config.toml
n_layer = 14
d_model = 256
n_head = 4
n_kv_head = 2
head_dim = 64
d_mlp = 704
vocab_size = 3317
activation = "swiglu"
norm = "rmsnorm"
norm_place = "pre"
norm_eps = 1e-05
positions = "rope"
rope_base = 10000.0
rope_fraction = 1.0
qk_norm = false
attn_scale = 0.125
bias = "none"
tie_embeddings = false
parallel_block = false
init = "trunc"
init_std_qkv = 0.0358
init_std_o = 0.00677
init_std_up = 0.0358
init_std_down = 0.00408
optimizer = "adamw"
lr = 0.000973
lr_mult_up = 1.39
beta1 = 0.95
beta2 = 0.95
lr_head = 0.00697
warmup_steps = 287
schedule = "wsd"
decay_fraction = 0.807
decay_shape = "cos"
final_lr_fraction = 0.05
batch_tokens = [32768, 65536, 98304]
seq_len = 128
doc_mask = false
train_tokens = 658600000
steps = 10663
dataset = "wikipedia_en"
MLP neurons of a small language model. Each row is named by its layer, matrix (gate and up: input weights) and neuron, and shows model dimensions 112-207. Each number is 200 + 40 x the weight over its row's rms, rounded and kept within 0 to 999. A neuron's up and down rows have the sign that makes its largest values positive.
Before each neuron's rows, "fires in" lists the words (lower case) most often at its 100 highest values on Wikipedia text that the model never trained on. A number after a token or word is its count.

fires in: "of" 46, "everyone" 4
L5.gate631,268,108,120,171,177,196,206,115,193,198,243,182,199,207,122,207,180,224,201,211,170,208,146,209,152,224,229,154,213,168,213,130,216,233,197,208,159,181,278,167,227,214,217,197,148,233,166,218,222,168,243,248,130,182,148,145,176,272,209,263,185,190,212,258,223,159,251,197,211,192,238,205,209,247,163,209,243,205,234,204,118,193,191,237,213,204,170,174,176,229,109,72,177,265,295,260
L5.up631,153,123,243,240,257,254,255,83,173,199,159,206,206,250,177,111,193,205,219,198,205,212,213,242,218,176,195,205,219,263,226,159,210,217,222,177,165,151,181,130,250,244,198,180,244,139,205,243,219,161,240,216,195,246,169,203,203,188,223,151,219,210,151,235,190,249,173,235,208,237,134,275,203,210,202,290,181,214,186,228,238,158,176,132,219,197,138,145,253,227,211,198,146,212,158,127

fires in: "and" 55
L7.gate114,172,241,207,155,127,146,265,209,167,229,210,226,244,196,257,189,123,233,88,153,165,245,188,224,163,165,199,171,206,213,243,227,207,196,106,185,177,243,258,186,141,211,179,192,181,244,192,307,167,179,237,154,250,174,152,334,152,232,186,178,156,229,260,195,186,193,249,209,231,206,232,237,226,237,228,185,224,237,244,241,185,213,146,219,238,165,177,264,152,268,203,177,226,157,158,238
L7.up114,243,191,244,216,145,187,139,190,217,210,160,282,230,181,196,75,228,196,254,185,204,226,199,191,220,207,291,129,277,175,210,146,187,304,272,189,246,159,183,178,225,171,216,226,198,207,216,232,126,155,183,228,152,252,158,238,194,165,204,204,182,246,159,286,157,241,223,215,230,225,211,169,222,175,220,277,238,154,196,263,221,140,284,167,282,245,253,167,280,233,174,204,188,182,150,175

fires in: "for" 39, "world" 7, "to" 6, "national" 6, "s" 5
L8.gate478,170,196,170,205,209,205,170,178,164,192,201,192,189,210,174,213,221,177,162,213,217,210,220,183,264,186,251,212,191,212,161,266,162,229,167,210,169,177,212,275,170,226,200,252,212,151,264,189,208,272,230,230,222,161,209,136,231,224,161,153,236,206,180,154,239,169,216,180,206,203,288,231,198,115,238,190,217,206,194,223,185,221,168,192,175,232,221,177,187,196,211,205,179,237,263,195
L8.up478,189,242,227,157,161,224,204,135,170,171,222,213,152,223,213,149,219,209,273,252,176,225,154,220,200,171,263,275,218,185,181,160,248,196,158,182,263,250,206,277,206,180,225,227,212,292,203,175,163,226,295,142,197,182,201,191,127,273,164,191,212,264,128,196,147,209,218,215,249,182,142,44,160,199,185,171,174,210,196,194,243,161,146,190,276,183,177,178,196,123,196,230,217,259,272,189

fires in: "from" 89
L2.gate330,233,148,189,197,237,185,234,234,170,235,212,203,117,199,83,291,184,161,247,194,263,218,137,222,181,92,202,228,251,200,244,222,179,120,195,232,200,172,247,222,213,190,244,218,101,166,197,210,192,219,208,237,152,142,222,172,234,184,154,294,204,142,159,218,190,234,200,115,186,173,166,241,190,235,259,187,158,147,224,218,185,131,196,269,116,189,173,271,189,235,193,176,267,176,265,194
L2.up330,243,229,267,220,182,132,236,209,190,183,130,209,189,252,191,140,184,202,237,203,214,160,112,233,214,171,249,225,191,179,235,156,166,244,169,198,239,229,192,256,159,185,245,240,223,148,139,184,221,278,272,260,214,118,198,147,205,223,151,292,245,239,212,218,175,192,155,136,236,214,201,180,223,104,260,193,151,174,194,238,189,189,191,163,223,121,194,231,186,186,204,232,261,154,215,200

fires in: "years" 26, "day" 8, "days" 7, "year" 7, "hours" 5, "month" 5
L7.gate594,268,124,230,243,176,202,196,187,179,221,170,285,235,182,184,228,160,177,194,240,180,176,232,206,155,177,221,214,194,169,126,198,228,154,180,255,211,228,207,196,233,230,234,123,148,204,282,239,230,101,220,205,159,140,213,197,254,252,191,198,143,186,235,198,190,224,222,233,203,291,209,222,206,220,162,244,223,164,263,226,192,222,174,227,238,192,232,356,206,188,214,206,260,201,180,249
L7.up594,251,264,267,227,268,207,214,178,234,195,173,198,299,201,249,153,145,204,156,185,226,224,184,166,211,247,243,213,274,197,184,167,176,184,224,221,227,164,257,153,167,122,209,167,195,212,222,149,237,216,183,177,184,226,118,122,162,240,163,185,84,164,207,176,178,167,223,234,203,224,202,192,262,202,187,278,185,155,202,235,212,186,225,302,269,232,265,182,199,238,258,210,166,210,190,186

fires in: "at" 25, "of" 16, "from" 9, "near" 6, "along" 6, "to" 5
L9.gate121,252,208,204,207,163,211,213,261,168,183,163,127,169,236,135,178,205,158,206,121,177,184,176,244,245,176,171,225,248,206,177,192,223,182,178,226,232,253,214,186,237,229,240,135,210,211,161,204,221,227,209,250,203,193,166,243,209,201,182,212,126,182,213,201,215,281,190,224,199,243,146,167,217,170,230,172,148,243,211,246,168,165,191,194,145,168,214,190,192,261,278,195,241,286,160,205
L9.up121,103,186,171,240,189,224,266,172,218,193,227,192,164,147,222,193,209,240,191,180,247,240,245,187,160,194,204,355,156,187,213,153,187,197,196,200,171,165,210,209,180,193,218,189,192,213,216,260,145,270,156,289,161,144,193,226,226,234,210,169,231,266,171,131,267,235,169,147,178,208,192,264,144,185,234,231,230,212,206,181,178,170,156,228,241,190,244,202,140,197,153,280,210,173,203,148

fires in: "born" 23, "south" 13, "of" 7, "beach" 5, "little" 5
L7.gate212,177,173,182,177,140,177,186,197,167,221,242,199,174,213,123,239,135,159,146,238,200,198,174,162,252,132,190,153,246,213,110,228,167,210,217,196,197,166,175,239,206,212,305,199,211,212,183,162,188,209,189,234,224,259,203,147,175,242,158,234,168,158,164,232,150,100,218,215,159,226,148,242,287,222,167,197,123,229,243,149,239,110,211,192,172,260,169,167,115,196,120,137,151,185,219,190
L7.up212,147,215,170,180,187,132,161,223,232,247,173,202,293,259,225,131,192,200,127,217,194,170,212,187,234,222,109,114,161,217,133,244,208,115,194,162,174,253,303,181,214,215,263,219,206,243,194,260,169,198,216,246,196,226,204,148,259,226,201,215,209,216,260,184,264,217,162,170,150,266,176,246,185,226,222,124,296,153,203,219,185,162,167,189,231,304,216,217,120,252,157,241,170,245,213,257

fires in: "her" 46, "later" 15, "full" 11, "previous" 6
L2.gate388,271,148,215,181,241,168,189,147,149,134,223,214,200,172,206,225,223,185,227,227,230,209,198,193,209,133,183,218,169,170,160,181,251,177,196,181,229,112,231,205,228,197,169,226,233,232,200,210,198,173,195,165,207,238,54,197,226,206,210,228,238,158,214,156,204,152,269,221,267,132,261,189,244,162,210,158,224,259,189,229,142,215,138,272,176,231,134,211,245,196,189,259,184,189,186,198
L2.up388,283,182,245,208,155,257,187,119,205,83,197,215,265,194,225,301,171,265,262,165,225,240,190,174,156,206,210,235,222,201,176,235,225,256,197,173,173,235,193,241,232,191,153,233,183,222,134,279,188,209,247,194,211,176,184,137,294,181,246,78,250,280,221,117,208,200,208,200,160,232,190,181,248,227,156,164,237,122,164,182,174,201,219,250,167,276,239,251,208,209,180,187,201,196,257,262

fires in: "that" 53, "of" 5, "described" 4, "confirmed" 4, "denied" 4
L5.gate688,241,254,244,175,262,251,156,216,275,155,229,86,223,263,259,252,153,187,234,216,229,238,195,159,196,220,212,177,255,180,216,192,156,218,187,226,194,198,163,214,257,231,224,198,224,266,166,198,170,167,214,206,189,154,110,228,223,217,126,207,212,152,149,224,224,144,128,159,237,165,164,194,189,243,150,143,201,188,242,245,200,137,190,328,172,230,249,211,167,173,147,125,184,208,187,237
L5.up688,138,229,235,217,218,149,140,133,233,196,215,176,167,244,255,135,159,247,153,234,246,174,204,224,208,208,223,214,218,211,212,194,146,242,218,168,220,68,194,140,233,139,163,234,218,235,128,200,174,119,190,178,207,220,252,209,191,228,247,219,175,207,180,213,180,205,171,221,218,243,225,190,109,245,163,192,217,103,223,211,236,131,271,273,230,217,192,190,181,179,212,221,158,222,300,214

fires in: "and" 37, "times" 5, "wikipedia" 4, "likely" 4, "shaped" 4, "husband" 4
L7.gate659,105,221,227,245,122,191,234,231,197,133,178,122,237,153,176,212,150,210,239,148,242,213,271,156,182,113,202,134,211,274,202,259,197,244,231,182,195,267,243,140,179,189,150,196,175,300,211,231,220,211,256,278,176,218,193,209,223,188,136,182,236,123,193,226,202,166,181,179,183,221,172,228,246,211,153,216,166,214,232,254,216,195,201,218,117,177,259,188,233,272,134,174,185,138,148,184
L7.up659,194,173,197,197,128,121,244,62,184,182,226,233,293,189,176,194,186,212,248,260,211,129,196,196,178,198,217,210,224,174,239,125,187,193,137,238,169,245,196,258,222,181,190,214,187,180,196,257,131,212,179,123,181,187,228,268,231,260,216,193,180,173,203,207,295,210,253,170,187,134,145,117,250,215,214,182,187,252,150,198,235,232,244,206,175,214,205,192,313,248,270,214,127,232,216,164

fires in: "as" 67, "hindu" 6, "asia" 5, "of" 4
L2.gate304,174,159,162,145,159,184,230,195,185,135,217,118,207,206,155,224,211,201,221,234,220,211,154,213,149,161,225,198,244,197,196,217,228,164,160,215,171,248,233,119,139,227,255,219,163,266,178,285,311,210,164,205,196,236,212,151,235,228,227,171,187,124,199,189,166,226,179,168,199,213,252,206,214,214,171,194,199,175,221,234,167,121,204,247,195,179,178,219,195,160,131,190,187,183,192,179
L2.up304,190,148,164,155,123,218,246,213,211,148,219,169,185,204,167,210,193,135,182,191,221,197,177,242,181,96,203,209,270,216,249,264,158,187,133,112,183,228,267,167,212,159,246,173,212,195,191,279,218,327,128,185,261,236,182,240,206,175,208,199,189,202,289,215,172,223,200,212,199,224,128,229,173,208,219,249,160,150,125,231,166,113,240,236,240,152,164,189,203,205,115,141,192,145,162,226

fires in: "time" 23, "there" 20, "once" 5, "now" 4
L9.gate530,263,215,162,226,203,202,237,152,177,189,221,141,205,165,260,270,162,186,159,209,211,198,236,191,172,249,262,220,216,165,183,201,161,194,172,228,146,167,243,248,182,236,211,200,220,191,211,182,243,245,299,170,57,190,189,126,201,243,158,140,68,174,287,247,135,137,188,129,223,112,174,174,220,209,248,251,246,195,186,251,227,221,206,188,201,181,177,217,206,283,112,217,156,228,192,221
L9.up530,222,230,142,231,171,200,198,222,196,142,228,201,195,118,134,255,138,190,212,188,253,252,118,181,236,211,194,174,185,176,196,211,179,167,186,185,181,296,204,247,210,127,214,207,201,245,159,207,226,187,181,175,241,191,225,159,169,233,172,196,149,192,220,162,128,198,242,207,257,197,203,149,173,265,223,239,243,226,150,210,196,262,201,220,244,237,117,318,263,174,152,194,184,173,184,197

fires in: "of" 32, "place" 13, "time" 10, "the" 9, "day" 6, "year" 6
L5.gate28,218,136,165,225,196,183,172,152,164,188,236,176,173,103,245,193,192,244,182,269,205,149,139,161,201,248,192,291,161,238,208,211,160,116,194,217,261,196,236,165,283,204,171,202,229,156,212,207,270,181,252,219,200,188,190,205,176,167,141,174,225,172,257,217,196,234,234,197,188,181,220,177,206,193,223,157,143,213,177,205,184,232,187,266,268,279,185,269,211,127,190,248,222,195,236,246
L5.up28,175,216,238,158,253,141,269,237,181,235,230,118,262,191,225,173,226,224,154,177,200,171,204,182,206,203,231,180,221,163,175,207,211,253,122,227,235,187,231,206,188,129,195,258,168,198,208,143,223,230,244,213,247,217,138,213,248,197,129,233,157,88,191,266,188,208,187,195,248,200,188,222,136,242,166,206,217,184,222,241,229,192,236,197,175,157,174,225,194,253,199,127,219,169,176,245

fires in: "during" 24, "by" 16, "to" 11, "from" 5, "at" 5, "for" 4
L5.gate10,184,208,294,143,239,171,170,245,229,167,262,164,254,219,259,214,150,148,161,229,225,163,186,176,166,142,207,219,229,181,149,250,155,209,212,186,151,148,184,255,191,133,239,218,142,189,224,186,201,245,194,180,192,147,168,245,181,213,158,332,116,178,132,220,102,244,208,167,181,144,194,234,192,236,190,143,221,183,237,152,249,214,129,134,102,151,207,269,184,195,180,215,193,233,246,238
L5.up10,200,256,133,161,141,170,168,248,238,199,217,136,207,197,234,171,193,185,148,189,139,215,178,205,269,183,233,174,112,177,187,173,222,190,120,207,132,267,220,169,152,187,195,261,202,198,190,240,230,100,161,207,157,227,148,256,197,199,198,251,219,230,144,206,210,213,144,203,222,248,219,259,228,190,190,192,209,154,194,244,257,182,200,149,176,189,199,190,184,279,220,180,232,201,148,203

fires in: "0" 42, "newspaper" 5, "conservative" 5, "labour" 5, "democrats" 4, "democratic" 4
L8.gate556,231,170,142,124,125,237,160,211,178,188,211,210,213,183,206,150,234,217,206,227,165,182,280,155,172,162,134,213,187,266,134,224,204,207,118,174,167,284,176,188,204,230,256,139,245,177,235,199,208,251,264,258,247,160,197,254,155,200,224,171,182,185,255,162,156,192,271,186,273,228,226,182,170,227,179,207,159,220,181,207,174,224,206,170,224,236,212,240,244,181,151,250,181,159,160,193
L8.up556,177,162,195,173,207,311,149,92,261,197,221,233,207,252,160,201,189,244,183,219,219,159,208,188,189,214,232,277,208,197,205,234,183,214,212,169,155,195,228,200,230,171,223,235,205,182,164,202,182,169,278,254,215,119,269,216,308,198,192,154,186,189,153,296,176,190,229,198,213,208,189,191,209,206,207,206,197,223,253,198,174,92,138,270,229,200,247,204,232,210,207,248,189,239,245,189